Weights of a small GPT-style language model, trained from scratch on English Wikipedia.
Size: 8 heads of 96 (1 for keys and values), MLP 2048 SwiGLU, vocabulary 8192, 67M parameters.
Architecture: RMSNorm before each block, rotary positions, no biases in attention or MLP, untied embeddings.
Training: a variant of Adam for these matrices, 903M tokens, 6887 steps.
MLP neurons of a small language model. Each row is named by its layer, matrix (gate and up: input weights) and neuron, and shows model dimensions 656-751. Each number is 128 + 32 x the weight over its row's rms, rounded and kept within 0 to 255. Numbers have three digits each. A neuron's up and down rows have the sign that makes its largest values positive.
A block is one neuron, or neurons of one layer that tend to fire together. After each block is what it responds to, as a language model described it from the Wikipedia text at the highest values.

L3.gate4:082111175108067148081150151097199164117085093079129123120098102152183099118080150179152181135116118099115135120160181088119105100127105136053121112140135099152117158134072151127145205163149084164099152107080159170175164147161094145151110114113200141174165136144139114114106165155099105021
L3.up4:133110161139100181122147095135135203133105160140130132075097072137145185184115151102124111116170134174134131189110146079101156100103099111112095114109118122090172089115143161106141115094101148079088189164173152129187087089117133153091108106101180106156057122113124106122153109093160128123
L3.gate218:114153168115121150110142166149104144123104071108103120071169120149112193080119146143098158135120087172126172139130183128074162153085069151133146160165130117122181136130129094136105177166127171128139194162111101090095142137105142156155148116180128161125115114167100094152124136179113120058
L3.up218:146111148157130154145137087114128166122147138124080113111118098181115138145145132142181159163172143143167106096079194109124101159143110125156108134132116147188148085075129101153101146113171173098093122101169093119114130154205132164146161143162138135203181109110112159149124101099126101115
L3.gate423:150073152161084120182093155104151129080148097105090133134170160163127115073115164096126137118177152091100137165056178122094186111036090121122090138114130068158095145142124123127173117085122113123115153171144081138100150153161126121166093076125102159079110081099077158139117192073123136100
L3.up423:099118107175103105123109148159068154133125158168111097106093136102166201110139149082149098119187132125166183130102162125117167175124105140105092107100158145129165120159118169103139177094157161102113148116133097106121188190133117090117108154161160172135091116106104133183067102128096112117
L3.gate674:135122183133103105126156123107107140063150110083093107108132108110137101097160160082135149105176086129055210111089160131136125168137119154080166134158112145116160152151129123141126170163182090108092179150138102145155169166117157104191161102180153119132105111134087155153125113100177086099
L3.up674:213127111144143161118169136122139103122142173117141168141224133150130126158124142160151098067097134151188103136118162145095126113156125102079132204091161080095146069146131102089107128138100092120164138064109128136175108161119131149128101115081114111086121123138104078130167085134131123157
L3.gate1307:089124075170125199138138139144130158076082128149039100150113104091154215145140132116069198167107145099148140146123134123137149086091112118064123112150152128118164121101124167111114157075147124118179162112100084102123164118150156167076156115070127117136115114152167124168155143123063094119
L3.up1307:137158093112129123178096077116080127070089131102100146162129126091100136138116131081160150160178168185151187118143080087169143124121140172110136162145101144164095119158146190108072120153074086130149156117095114078195156162109127133167191142143179096160125110110138112146118140062150070144
L3.gate1557:122125156126105138176130122079062150144104146156036152159167121113101149117097155152163124115108161172109144117092100087144144139144110130078149139150103124100100159175083140094090216081143162085119162148104197163143128141173163187072162087119146149116104117130146116117115086145117081148
L3.up1557:087144107139181168154162072118072124107078090120130108096094090083131202106141141162132186123138162177096125165125162093122136133181099085061150123146149144100145114153118197109168156161137171151121138140128139088134117131092068120135156082150090097147113118111070096123179145121099102122
L3.gate1684:107100148081170123094122059117148165075061077171097162069129083114117149145140147202116133086079130133151128082132175074102160130154165104053166122110177095075113176169148123114105191111148094118162105164125162079095148152090103142103171168107149157107054089105151171118095089118155085126
L3.up1684:142126155169148138110128076142098107148133080108094112155116140202172096085110087180125141125091152173134111163127153108096131171100154125043100162153136087078135176108109195158140133159162064131098172109149183156181174124106121089111109136166173095100086131131131090095122140145157115123
L3.gate1779:124099171131101156106090105116079161161092140140111084130082136158148068106109146145145157128119139109117184140159066162078139145145094143094095100108085129133133157113116174079170149136129126156139096090192195115061156161118151152160125095149104182127098068113155089118116153129132168070
L3.up1779:196107095134119120116149100086126122073152138108170183079091103114123138131190116144117130097135146152142086182096149153082150168081107135068160092130149124091136194092155132132129098143102122060150167105144136186177095149132072105146133141153106092161118118133136157100160089147115088107
Description: End of proper names. Final word piece or closing token of multi-word proper names in lists, tables and headings, e.g. Awards, Airport, season, Kousemaker.

L2.gate394:109148161177139111182084151058119124144129136083154132163145142158179127095116140110135117067092193079107096080142111172059126102066059109129067106048142095126136093107118082127134095088081135119122052191102092100150169164118145056151125117090096183149118129140137075073103083148129120111
L2.up394:151075165107134130113119124143146167143094166128110155088138149137084114129148164097085106120127106136088104102108168097131131124176073147150132083159125091123164111059127125120086115131091159131141144173165152073168124152164173115146139204178078113140108128114118213151119131100176101170
L2.gate799:096127107160149110121121154096152121107123094157090079080083145147155138141117189070130108090163190172061170068100131144137171123129159128128100115188102163185129158144096087112089105147113202103102128112163089125091073120169149126188112086104092095096152125113166133147168158189136168082
L2.up799:174113133109116174158143150173162146119082096114137084146126186153143150117137174115206090109108133124169087133153115163165130094185088100153095082125171111102178072166156135141086180094194169159096139126157098128091097154142117088115073118082129139148172147118132161102135158108160102167
L2.gate843:130117187168134154087197181129154141090091167197174155108173113123124182159138156064140145146159119111142151112084074152116124173111161177133117140094087109097109142108159145079134096235175141152123107140125146123174105155091122098121141165133122138107112054108107179116203132125140111050
L2.up843:125113131115119124110117148086125068118106083195179104125183176129152138076159143126097097096141082159129057140157200161081151150131136166212141162129136084121119062156104162170141086093138135130103123143087084145108085141145172098178109162095104083156148133105100107123142068108109101105
L2.gate1013:102100085098128121127114147121200123139157102205164123111179124128114115140148168079158108124136149155151100073105158093158146086118154177169134128126141124115133126168180094128138161168115135148109203094152110184190176145120100150138109102175079102117083129071087180123123188173102099178
L2.up1013:148160159180159104106098134069232107143112136155140062119142164109135129164132091106153069148123087160135108127093170140074115172048113182183120132110105082149136164109147083183149095133108102110123139095112162095185110099114146080205097116106112110099097144110124096125186188121085144176
Description: Numbers in table cells. Digits and spaces at the start of numeric cells in pipe- or semicolon-separated data tables, such as sports stats, scores and vote totals.

L2.gate1359:191135129142082101098121078122137170065152147069147171112127133111097146034135149137089124130097177104081149073106125073084210079099130102088122124147157126121097136092142159125162182176153169101122161112146175138131165140171166127151121096103162137123145208112129131095103125051057162107
L2.up1359:138106104066068203120139117161175155106157139143157072089138131152137184117113201138159141166155086111060108124163167123115169127147110100160169100146110134144140081134101161157123129111163100148100187106139152141117098088151163111135162161173186092180064165104110106125082097140099070150
L2.gate1580:100087091088066186160166171168098154140165080116090125176173111121103173100087140148130150196168153110191066172144115170077210152092147161172128161138107150147130123089115110111174128167079161108140167214192134173132086122172111092162062130066129084155153129120058089115097131117095139119
L2.up1580:082117175116091092147117182100135091134093163152127081176153172130123103131157188075105090140085183119175132174163157148118117137153142152173114148134106134129119103158115107168160102162115200171084117103150148082118096164177180130091113185172084137148140093075129210161114101069104116127
L2.gate1619:169092141078081161101162124091170141112133130104113080100156156086135188078159185124180089174127164139118119084109131063104147117061130140113136152172165132122132110154128100168119108156151152129115157089111127110107156065180133098202094116137105102132124142086135115189116150060103152094
L2.up1619:128134185067073161088132107106086073095091094115109134133149153144142119151128156153120140110182198133208158118121184109185195125070098160069126163108120074159127099136102155106163167088142095154119130153150115117118094133195076081151121140092151111161177147122113098113129181042079101135
L2.gate1952:195152127134121116154168156119091152095142068096058150132139162146147169101164147109152161181187065154170142086135172127124185136117127151099188119192127169163076087140113131136186125098173127153126186121096137098105171062101134114110131122118162150148153132120147150158155104077149126100
L2.up1952:170100109055130125168142092124166086131053134094182117163158175113173172095148151112168116117098141107099106024113099143173125134067134121139132179105182176105112146079152135124110133064130143154095063153122117093125100126098087105147160149104144172107114135130099115117146109034086135102
Description: Delimiter after a number. Separators placed straight after a multi-digit number in stats tables or date ranges, such as a table pipe after 866, semicolons, and year-range dashes (705–748).

L3.gate225:155105181107099099096100093161150097157075100133070076085146113149082099124139134093110123112163099144153117113117097097119175134104106150094119210129139093162164120148167111073131128133173087130124158091117085089136151136168138135100126176145104160154133099087081129149146149118154149107
L3.up225:113076159160064098058111150155122104122130089082083143078101110186112178123125143126113121130146187129127132163141167140089104124153077107085081071126089122100093095086151139133122121135131115139063110089104121178161181135196154110149159169176173122136108075130089149075146143129124146135
L3.gate300:112093182108109141145161127205158184124191096113107132144102186133139140114126122118106149073154096188139149120121130144073143186094137142140115134108162135167156209153099174133139097124114091105151120138137108095183180115139116116123105130120120196171156128141137084142101097114136172092
L3.up300:148057148152064141084151176127141092084102081183104168134104124197142142097135135107141154171087129106083165121170157075097143120170127084160193095173118114095122146095146178132143145138128106138116116147136115088137167083117184128176155164127123162102121174059057151112159101182153084066
L3.gate371:177157176077154142106139115177150116127107131120125080075081150138127104101076100093177140091076138134093131103179142144158147064148099090111158126142114106120101098127093157134083095117117117176099135162128098136122138154128122175137125055120154184144120107151125059126083104090135137058
L3.up371:178139179161109090131091134068107165087089063128144122057126121101101124131173136162196131154172119127128099171091139146171141170152145133129119049125069141149156132075141114150177100143152120106095173184220160095192109146150142128103178149158103089128131117087100146097151132126118142090
L3.gate935:148140193099093183093140110090101127111128139127122150048064124113092183120095121118135134167138103119101086064102129108130106073095134150147154115130156201132107158119116146106174158083144139099089136190185128098157147084161081168156161116168140176111134166135085132130159096077153093036
L3.up935:120143170029118109157175153134105139089136128149121116186146119145104161086213142087156143142113093164093097148120152084136118139151110180141128185105115159107162127078135188076099108158167189138117108114145155133090095136152123106080122154147119100184116105113155180155073123058110108114
L3.gate1211:093084093072158188150144068172124190089146058168165182094115153128131143078155138141092144121119072121118056145127107051123151064159111144093158173111192086092102122125131157110158115126144077103071120132199167091135146164103101170127153084159135140108125134110113136155092095154122163125
L3.up1211:186058186110084172076119078154122155169090066131104125076175078110116147071102181078136140160139126175080180162157131066089129145089132065104137126154155179152141083096107190073171117083154156069147183137143177096158105152151106154074176161128170183172179187188111085101095099143113137070
L3.gate1377:075155174136109147152176162063071118095144104161091167135098156105101090078150183168188173096173151167152107089083118128139130180133143156134161104156105134124093085159089148089147113105101160180092124141156085059099098095162120152148110130175045148138156103087089141155073107100153145118
L3.up1377:113181156116156126120146160134153149167129126109118180077133194136095119116132196140120129198148108106158145112146089092104153163079133113103103096092119128116148128103141140125147083115064115155152086144117117140102127152128097130137095130095072111129151150152080103143144148147095174096
L3.gate1480:182062178109087172123092140125106125061126108165099130137135128100123116145175178160130172086150117122139165085113205121142174152062151134162128101170162149107105133101094101159129120138189156172109172123197155122131126122126135115175143124087111182126163103091106143094123107108095144070
L3.up1480:108112135116137136169163155074115122096119147114166128107176127117154108166137128162154126102143092174165109113130117090113189135175124180112156129064099135112080121125074124102170094135155111116092156108109072045156162146101104109113053073138083098106103127146041147116074086161110162072
L3.gate1977:128128185104153162120181134112177124070042080097092156122085130149153174103190100114074179108083185110132128137125088127130137117118090124087073128122150151103158079117159206161121140106119116154117149128177127092094197147109111056163181127137130117135112074150145107137123163087090120089
L3.up1977:219072147132068212126124066154076188087161090124058118083147119162116170160116104066151108100138103161101179147101165071099180141146179138108077056088143108098136158148150116112145158155126122102090221151149154113109107165159128135113134096141177122167097170121054122104132146142133127075
Description: Table cell separator after numbers. Pipe separators in wiki tables that directly follow a numeric cell value, such as scores, vote counts, percentages (12.600 |, 4,486 |, 76.3% |).

L3.gate137:069132125115156119111163098143162150128191173106172100116148152133087070162153104104157117161073140150136118152164124129077078111147164123131155160141084104096104115096122149172152100095111087158092102155155082120186164119086062196101125138109178166139121166119167143170046148136126151074
L3.up137:134073107099160151103104143124162084109107095147151112110171141090136112137147165055112158104197113087146135158177113113137135152129121125083137082081177174140101092155163135164148074125151116167160148157165137205166070110110141114079062179164138112137122150174138118134153155180163209068
L3.gate164:061081164150093108134148157119170142123098161131151151126174163103083116167144161124134136133159090146157088162119096122102135089147063126086132159101106146074138161101185105142190146079101120148102152143144108145175098071183080164041113190179107175143146115128179156117101148154074170176
L3.up164:141081107140143194113179069076141091081107096135106171066102128099148078099069129068195165123170095167134114097104144070141162157108125063134141107063113184118107163106139117162172099133137117190118105132137135175188068145138076144116080104099146134065050149137110155153148112137093106158
L3.gate195:067109131143133210098148135154140146149088162168118095066095150145155157153126144111143103112125154129147142098103163084099122132093136107087103079114069087093130133135141102154140098105124111112126171098188144189143185090080111095101107156115157139098100116165091168135140057178188089085
L3.up195:118098148115083171132145141112122169111143103187170088124082194119110178106148096135124152091148100108082141101158138079148166119163098092108086089086104072150151072193172141110118106102146093151102138125140128081170157118157120106054127188134105101180101162103109154130150167118164148070
L3.gate321:063116134103174187167119098130079063118126100127141114172092151081142096118125102083153125159124155096159150113155077115121059091095174094085108159113199146127093119176158183123166103108143129172081079137049104095056107153096098095126159167077125169145109123171133107130122167136168086077
L3.up321:102160139121064185104196180100115100145100105162168147127159085096064160080100150100119126142178074158102123161114148072155096144146151105197074205115121127051149116142176085093104085157116129090060172103187138161169141080159131114092095156107195135131126127135113170154141106151160129179
L3.gate388:138099113123136149143163159131132127081181202145087144105146172146126103172126108124099096124141101121148179062159147106155230095152128085088113122159131162157100140173159091129181098124067144137145105150136150204157136058105139125218167110108129179137113099127158127145104151154135153114
L3.up388:096167115147152121163162096121141175157097139149164088106086109135107150177165100138172157187155117164094152118104152091145156119194146095102189182124124130180114165097122108091133135113144128132174156085124111103143181137171112103168109125166108149172105117102150127141176155123163100155
L3.gate1070:070125070147181201130150110132164080148179117104129117128127181111062170123151182128151145178117151095129123111130158078156093127185128160064102125161091074139098130179155162077109056108142081128181190131112064119182146119166164099109093176068162122104111113135162118144130111122101155144
L3.up1070:099075113162069132145131065128155091155181167147135146157131170156118119143091122151135097123165080141108113116128123048108146167128175140148105160134158165098170178121122117111160161137122141149110101157184053129147161092102093089132177158084093120128109125166138159163139175112143144127
L3.gate1155:132157119138088145148095095137190143112069103124097164087138118116082197166064161159134148106082138083144104161105188139102188127098152103120085111171155134104186155158095112176112115092088101137060152088160107127186134158116089128082105114115209172134076105128082156124153110114131097109
L3.up1155:141136089136154193097104193140166070162146139156090145090156143125154127126135188096119102147158105133109105131134147151155145173172150113129053187181150082088111176169135105158138112174147150121126091197146098127120176181103165098065149148136120115075140144126139105135154138058116091109
L3.gate1516:117084194108099141188144149134141103148176174108133075145095105183120123110111088097094159161142133132114131134135137078122144116108116084155056174153145108132123107142125180104101079129140111139179159128157118144136173084119107100158151147132162114143140129171163135152164175090127102095
L3.up1516:109056121120173105112134156082095090170120151110125112095186173148102147142173118082151130124131162138134177110091085094159131106171132137090104129115092126084103110161115112092118119100133127168089176162118091159152163142158172175074176175146133136079100101139122084117154138135190143110
Description: Mid-word name continuations. Second word pieces right after a short capitalized fragment, mostly in names, acronyms and table entries, such as Tak-uya, XM-P-P, PA-O-K.

L2.gate26:111126137129141093036121078139070108120177182117167081070159061048136117152100094169102141132140098104168120155166133107090168122143145085094101093093138167123086099136133149108169116081141153111155156118150082079091132074168161135138082171101149067183083107118098086139134133107077096086
L2.up26:170087151126138114087104134198134133111092136112094108128120109060106145119054123151079143131124154087099120097092119114105123090081113133134078077107179119080113087125149105085117056127058139119140120171138156132107175097126098092114119097092158088146169108116118050092128104176173192116
L2.gate1183:097135122095166115139124074172111113130196122118064174123154154159097142130142141078153091123080199119108113093128105071108145100102121136094085090172072124129127164125081189119134153152087182084060123089152108114065106130150141175138161100170159118142146080086100130188139097152153099115
L2.up1183:124125107104137163127126144130061118154122157141131180132106131174073096150165131127123094156146157098108110134098173070075120152118117096074105064142140131132108149084087145179125076113095156193098107086115138086199174084103098131105095106162174130080173102154163110129119152104156138153
L2.gate1689:116096100129130165106123095158157094090102082101144143120114193124121092090095133103128117114134151139106157140158141134074133118165144140093092106096142170127138132178156156164153104100142134186097148122157115157105143131128162197117094127098082141082102133053099164134162072116166090154
L2.up1689:125107160157104146156117087165176104101068132120142146104149145157166076162088093150091079176123134148180148129182155133103145154168099141129107165049126124151117081154189139143133079152132126131138136102116136186118217153090105193103122075129141155110099102109096114102081068108157097167
L2.gate2006:134080157121079132087159099159152113094058084074128087052181122089106142164131152100135143152125179163181178160118170133120086089129167142082070162047061089157121119141146127124162108131139202164094172117170129184078147138132129146149115129117132110115150090098156086136078147122118100167
L2.up2006:140127126143107125088150167090170106091114164090092096121108179138138154146141117084109146190166152149133122195149122181110131140161112153103113147067098155080148145094147129095140132124212168080085110141069124168103113101122118099163123092172071131112138096093113170160188144117099087160
Description: Second piece of names. Second token or word piece of a multi-part proper name, such as people, places, teams or titles, often in tables or headings (New York Times, Wang Xiaohong, Dirk Westphal).

L5.gate91:114120062083150165077094138093191161110148177135185138157105107135165180052129107138076146090108151152122122128085081092145138081138103063171160098163114104091119081174096108124143170104145096110089151094146168138095167079157056054167163162095109136160171127194075092159108177126093118155
L5.up91:081163124177157108121115136099126162086092108102157090124131192159182157168161156117169093147107135052125170146166118106164129142129113125136154139098117140159079156071071161120107069147126135187137088173140085154095144093093081073111101152126116104140137110129122152179110090119053078145
L5.gate956:118082108094141180102201139164174133120097127085147083078169152156127088171189168101164141184117156163149119138069148135123164102089109122139083176092084137096067071173118171115082136117159137155131124130094072089155104129144108158163119125109166159148120155132156164118119144113137106180
L5.up956:109148114125129226143105104137111157140121130133165096172112143172136113112151151083110117108121150115081132133110102113139087097139058084137108127063161149141156100132137088082174112162139151183038124092184173113075128145149069099143094146057029142174105181157147130161082120131113168151
Description: Sports stats table digits. Digits, spaces and dashes inside sports results, standings and statistics tables or scorelines, such as 3 in 34, scores like 3–2, and quarter-finals.

L2.gate571:115123154120092184093211146141144105107131124132126127124155157150142180142151162124151156176168147099092147102070140092129195115123118159148143167145142123133128124139142081177131129144176109159074143173129071094145138088143137118103161143106133081142066054119097185121078153073135095133
L2.up571:094070116082143148166132121124074083153174161139126115133127185081114098096074124175099089108104131050159150090129165154154167093128102070103142149176115109148140106164128156112134088076139119164132072141139147154114159102124124094097096106139168094112183170217126146134116161157107138119
L2.gate859:147131174171169128139146136061129161191123151146215095093113197132063144178148092099162131151151128155156134099142142114129136195170160095150079104040082073086090131110152098160168102177113093086181127099117060146160151131101111081103129150073102151090091168158169139136192151132131117168
L2.up859:075069140077138164115119134114159155147102141175178084073170157150146099188107112104144182149105176194127158118116120098143124152100141158114151096108143128121120161133166106150091166140140129153173094128104063163176156090127100109095101157154185082127100105093127147103161158139120147151
L2.gate878:139138119164098142153090175136153164077109176177119167152160128090092116140180122113168121131184159116145207150132147138089128175155153191100101148117145144138110136122147091173118113154106153196143123109160123123207153083131119121178167130140101159115108048133094152133180123119099128144
L2.up878:108129136160123160117128130092131144166117185126182173141104128054173079143130168122154153106106162152196148120103118094127067098105126149094109162107158079131130196122179148128107111090143171130089132154119138096178164113103137191096079135092112174141114165127130126193101099150183121119
L2.gate1201:077132143135179135101152145103139168116094182114149100096129163158092111095154106109166098156133169170193150147085066139097142146117085117048111182157118112163093138174141131109106152120150105122121107149140131112151096161149071166085033184162105105151088081091154141196136106116104156176
L2.up1201:120085173095097105091147155065098161127148196165191086091140130048061111161127123100186082178120087159128105097143117103146130115126158122164159159174142137102090156119148109152139119102142093129093157162075075182199156123178106146115128104138134138149095160137073153128121149191165105159
Description: Mid-name word pieces. Second or later subword pieces inside proper names split into fragments, such as Car-ter, Gar-ter, Bell-ator, M-assa-chusetts, Tam-ara.

L5.gate18:176089111098127092106117046146154129131127135151134116133120174156067172138085130095094067130118142140117139123125129073076192070147116065136100166128125148104146135163128121155075127131116125149108167102092075144081198087102173098116124120118139165177102081140140168188101166116139084112
L5.up18:181143124144163119095157121136166128184089097171176158116110152062095160088142117131125079122145164136125119090086161094111156088170086110145113103068148128107118153173188149095075059067078182145136142145188148152140127083065121091117093130117086088102163084125175167136125184095149172141
L5.gate773:140083128100145164141136126136134175105102161141089120103178135131134134142134158074091065151083149100124136107110146127125197133138094123109130164127116110129157138164123187126167095108135136118133146136153128064161127097111161117134131148059086099114138164123148139104093115136149132139
L5.up773:171150123097107082083106079121127131116156133101134089106163154146110171151092074173156071141170163154130122147106140153102101101163164135131093104142122076134111143151142084108119150120121174162136155112118109092151185154091161091124138086172121139076180080103164145093158106144087065140
Description: Surname-final word pieces. Last pieces of personal surnames, mostly in tables and lists of athletes or credits, e.g. Bern|stein, Jørgen|sen, Horo|witz, often just before a pipe.

L3.gate192:163121148105139165122117166201150096141140155155088188100095138152086204099148178132124106209107143153178112128118151104072101131147129119168079106095193096118124145098160188081113116182094133050151152114099127194207162080160141114085094135094088100176151136110123130136134093140089122139
L3.up192:146140179138108127084173097143090083124115161122172141140112163146106117123155188103188156156134100168120125071068099075124156098093189149164169151158071131099151123115128118124083098074167139101050116135174099111102140141131142118145179128163103130160121153150072173131154167089170117190
L3.gate665:088145133095136102118162106122151161148120173095162094116088128191123150154127190106168105156178142137156097085087144111155121119154073157141116177137139123081079106175131125129109129174166118121052105021118121118078165164196117117095094115159078074145108138100127143167044101110125093131
L3.up665:129139232126114111103140139070133082121085110109123179133120149070147146061126153096112171107125114135158159096138133127082136101100194095179103085127175096159168147073097174082125160069104119083057159163163106131106160102148171134143123098053112063159118155168065113098145142117127165069
L3.gate884:083170170080091137117121100145143125158121118122153104173128157139186158151137142106154132182174127158141066135082100153136136148089075092098134190131123066111107136146124137106103076127139140107196161072096142158119155133181140149094176128077115141105190095134106108150090149176164069099
L3.up884:163138139132129088128090093191133113164076174144071133177094090107144126113099157140102141146116125157100202184091146087152090104132102154199088171173123120152113109115123152137122132153111129091077093119141134186118123077090130078150181095083061137171178170157159130166177158112109137174
L3.gate1199:159158133153087156118123131160121124069119102110116109150098131098164124124177079125101159185133150108158157085123133071064168128117143157145119171072150082139147098133184188093155138161124072122170191098129110099172182161158115086122134094144125141174135088153131134170148203145111084178
L3.up1199:124165160119092143092112132141170099161120136169087172076087186072129155113100168114119151196132095125108143106124145093164114090114118133117128097136119155150117088080108159144107206093105167125141140173166212176156199141106197166164097095160102160104142192123110170114121170114168063167
L3.gate1510:055195176134080140125129172152159109123067130149110087101156146128188158088176099083142157173142152127144156098156109130109186139148077128115107163139188119178170116148089175148072106203164103090177137141144126188074120127136152045098133084133109128166117151141166123124123131203088175107
L3.up1510:133108215165081107180193165097127113170099109121189164142167123130080189090174178102086130166166098156173061164121180104126142151082112124192093136179106110096178160112149103150134104143149123152073164160177107081174160090150179075141121157178187163157093123094155142104148137134108162093
L3.gate1526:168113121061126122154102093101117094139101094159084176119091088089143116138192101123104085122085123087155161109175151126148081102156108223129152133082113111172153151172125102113171079129166107150112102082120132132139104160111106104169101150057067118101107065144104093159099122163086129120
L3.up1526:126142102056117147162119152148136120140090128139135114170156155132111117157199164083150128190123141159151123114137169096131114115141167165183124139199159130181118102136113119084126123160132154114117136176134191134167119132210138087110109163116165081130112160119159135157149140097160147164
L3.gate1661:114111190146033124108180130119169096115109081086182146079124166106160194094141131105114129172107174119157141183176115159118126147075139148110086131141105057078161106090132173162084082163150086178102072147148127127180204170100137117119147116188146172189133140142156094099148097083188083093
L3.up1661:153089146079090147084120120113098151163079136195133122142146146129117112171142124127180095123077130099148098099113076079172176130135172107146088093158100148130139165113164121099144138130123150104079180129202094136125131197181130089108159144090141195163134083126119199170097149080109143099
L3.gate1810:090097132124154083154168135128142149129084161153127135124110097142170059149190179099141110127184133185132189109136138134118183071135149123220141139149138155133076108171180179140099141126129132078110134187115175119177091028088139125149111181124125124105113167088149157177108127126177116123
L3.up1810:130145127104151194144125100151115147138125169174150100085100142130112167092183161078154141119109112137149156127123114139131124122136110102131148133154076176112137108170145130137091168146169136137142142095137129172127152097151160130114097120115143082172150170115157123100164171165138150119
Description: Late table cells. Tokens opening a cell far to the right in a pipe-delimited Wikipedia stats table, usually a number's first digit, e.g. 3(871), 5(4), Q.